config.toml
n_layer = 11
n_kv_head = 4
init = "uniform"
grad_clip = 2.0
decay_shape = "linear"
final_lr_fraction = 0.05
seq_len = 512
MLP neurons of a small language model. Each row is named by its layer, matrix (gate and up: input weights) and neuron, and shows model dimensions 112-175. Each number is 50 + 10 x the weight over its row's rms, rounded and kept within 0 to 99. A neuron's up and down rows have the sign that makes its largest values positive.
After each neuron's rows, "fires after" lists the tokens most often just before its 100 highest values on Wikipedia text that the model never trained on.

L3.gate525:46 58 41 25 58 65 25 41 66 67 57 58 68 61 52 59 40 54 43 47 41 43 72 61 47 76 42 51 54 41 65 63 31 48 34 29 58 63 43 63 48 53 65 45 52 51 52 53 45 45 33 41 42 52 41 64 40 54 67 55 54 63 64 50
L3.up525:39 48 39 52 43 61 59 49 51 75 51 81 58 54 46 64 42 38 45 45 49 51 50 52 54 53 42 44 46 51 52 48 38 47 50 69 47 50 46 27 37 49 62 41 68 42 53 43 62 47 47 48 46 53 58 75 49 77 36 51 52 49 53 62
fires after: "M", " m", "S", " Mar", " S", " M"

L3.gate640:61 44 52 30 57 60 60 40 43 41 50 51 77 51 40 47 47 48 49 55 56 61 47 42 47 55 52 57 45 45 65 51 59 58 45 50 59 61 60 53 56 38 66 49 25 50 74 67 32 45 37 33 58 57 42 49 56 59 50 74 53 58 54 40
L3.up640:47 62 24 60 53 50 45 35 43 53 44 62 45 51 49 47 40 51 62 61 56 54 46 52 63 57 47 41 50 62 74 46 54 67 43 42 47 65 50 52 41 48 54 48 53 45 46 46 48 50 61 61 44 46 32 28 45 35 43 67 46 40 58 42
fires after: "S", " S", " debut", "G", " not", " O"

L5.gate186:56 38 47 45 42 55 50 37 45 61 35 57 47 42 43 44 46 39 44 47 48 55 62 39 47 52 59 49 50 46 33 64 56 37 22 46 44 60 37 53 62 48 42 44 54 48 49 50 49 43 44 45 72 47 52 56 41 44 40 65 37 47 48 54
L5.up186:47 54 53 59 60 40 50 54 51 56 57 67 43 57 59 44 68 46 53 39 37 43 55 35 48 67 58 40 33 55 55 46 23 67 63 37 43 51 49 64 46 41 78 56 57 65 54 49 69 62 51 37 50 53 71 57 51 48 33 37 50 50 59 47
fires after: ",", "2", "1", " H", " (", "w"

L5.gate94:49 53 41 62 48 41 57 31 47 48 27 48 69 58 56 62 63 37 30 61 27 26 14 68 62 37 64 51 53 63 61 46 45 71 39 51 64 41 54 56 34 50 41 48 44 56 56 52 58 38 51 47 42 62 70 65 56 43 35 34 45 39 39 36
L5.up94:49 44 50 51 45 60 50 53 41 63 42 41 56 60 36 40 52 53 41 55 56 52 59 66 57 76 39 31 52 26 52 56 62 57 48 43 52 42 69 52 36 50 66 32 36 49 45 36 55 56 57 50 45 66 46 55 70 62 45 53 48 61 58 38
fires after: " P", " p", "P", " F", " V", "E"

L7.gate225:41 42 41 39 75 66 53 48 49 37 47 48 36 60 42 68 70 54 46 62 56 48 69 66 30 61 49 39 45 69 20 52 47 59 38 67 42 48 42 60 54 52 66 23 56 56 44 58 45 49 71 71 47 51 57 69 49 42 46 42 48 50 50 46
L7.up225:35 50 47 45 46 62 42 46 46 54 64 55 39 39 69 62 61 43 57 46 50 47 32 48 42 57 58 42 39 57 39 58 46 60 52 45 34 56 45 42 48 43 48 66 53 49 56 50 60 50 41 43 46 44 48 60 43 31 50 45 61 44 45 71
fires after: ","

L5.gate685:45 33 46 46 47 51 45 54 49 66 46 66 46 50 48 51 46 38 43 48 49 64 48 44 50 50 60 53 60 66 50 73 35 54 77 52 55 41 72 30 36 53 71 55 75 48 75 48 49 47 43 50 59 48 54 52 33 43 31 48 66 45 65 35
L5.up685:34 47 48 44 48 50 48 38 47 38 62 53 34 46 62 50 60 54 54 40 54 57 47 59 50 60 55 52 55 55 41 42 57 43 56 53 44 54 48 50 54 58 52 60 57 38 48 57 59 62 51 59 43 26 52 51 49 40 56 42 51 46 44 60
fires after: ",", " and", " that", ":", ";", "."

L5.gate508:54 43 49 56 33 68 49 35 57 58 48 44 61 54 40 47 47 55 54 61 32 45 41 47 39 42 66 61 53 47 53 61 49 38 62 41 75 58 61 51 40 33 58 41 43 40 65 53 52 53 28 44 47 63 38 29 64 57 54 52 61 43 57 63
L5.up508:46 57 63 45 61 74 60 58 50 69 40 35 71 53 54 52 48 50 51 63 48 64 47 57 49 55 53 24 44 52 69 69 56 51 51 46 41 48 35 65 39 48 34 26 57 53 51 42 48 73 56 62 39 56 60 40 60 61 61 45 53 43 64 59
fires after: " A", " S", "ac", " C", " N", "C"

L3.gate202:63 43 53 31 42 43 47 38 46 50 34 46 44 58 44 39 50 56 43 59 29 46 48 48 47 47 44 33 50 47 52 49 35 53 35 48 60 54 74 47 43 50 67 42 65 59 62 50 42 57 43 46 61 56 46 38 65 43 55 63 44 43 57 51
L3.up202:59 39 58 57 46 40 58 51 43 34 52 59 40 45 41 67 54 39 40 49 53 73 53 38 54 30 66 45 56 55 54 46 55 42 47 36 54 49 44 39 55 38 50 32 29 57 69 50 41 58 53 60 51 47 42 29 49 45 27 42 53 54 36 58
fires after: " c", " /", " C", "C", " to", " b"

L5.gate396:48 48 56 49 63 58 74 38 35 53 50 45 49 57 68 54 55 53 39 37 46 50 50 62 34 39 36 45 44 47 43 60 54 57 67 53 17 41 53 53 31 60 45 40 49 64 66 47 57 30 39 47 51 72 56 51 51 39 55 33 39 54 33 38
L5.up396:36 23 52 45 48 56 56 41 43 41 37 42 56 56 31 68 50 62 48 60 49 70 61 57 66 35 56 49 56 43 38 44 54 45 70 52 45 38 53 43 61 47 42 65 49 33 44 59 41 64 41 48 30 58 83 49 37 54 51 56 55 50 56 60
fires after: " F", " O", " P", " H", " f", " l"

L7.gate93:65 36 51 41 52 53 45 45 35 59 42 55 51 43 36 52 31 56 52 59 45 41 45 38 55 47 51 47 38 59 63 50 55 60 52 48 32 47 67 45 37 56 56 67 59 49 42 47 55 26 26 54 65 67 52 35 39 48 41 61 55 48 55 48
L7.up93:65 65 40 50 38 57 62 44 39 72 24 35 50 38 65 51 61 41 44 60 47 52 51 68 63 60 50 51 46 55 53 50 45 47 61 61 52 50 66 35 56 55 65 43 44 45 32 46 54 58 43 47 45 47 58 41 46 54 45 45 44 45 57 65
fires after: " P", " T", " (", " l", " N", " Ch"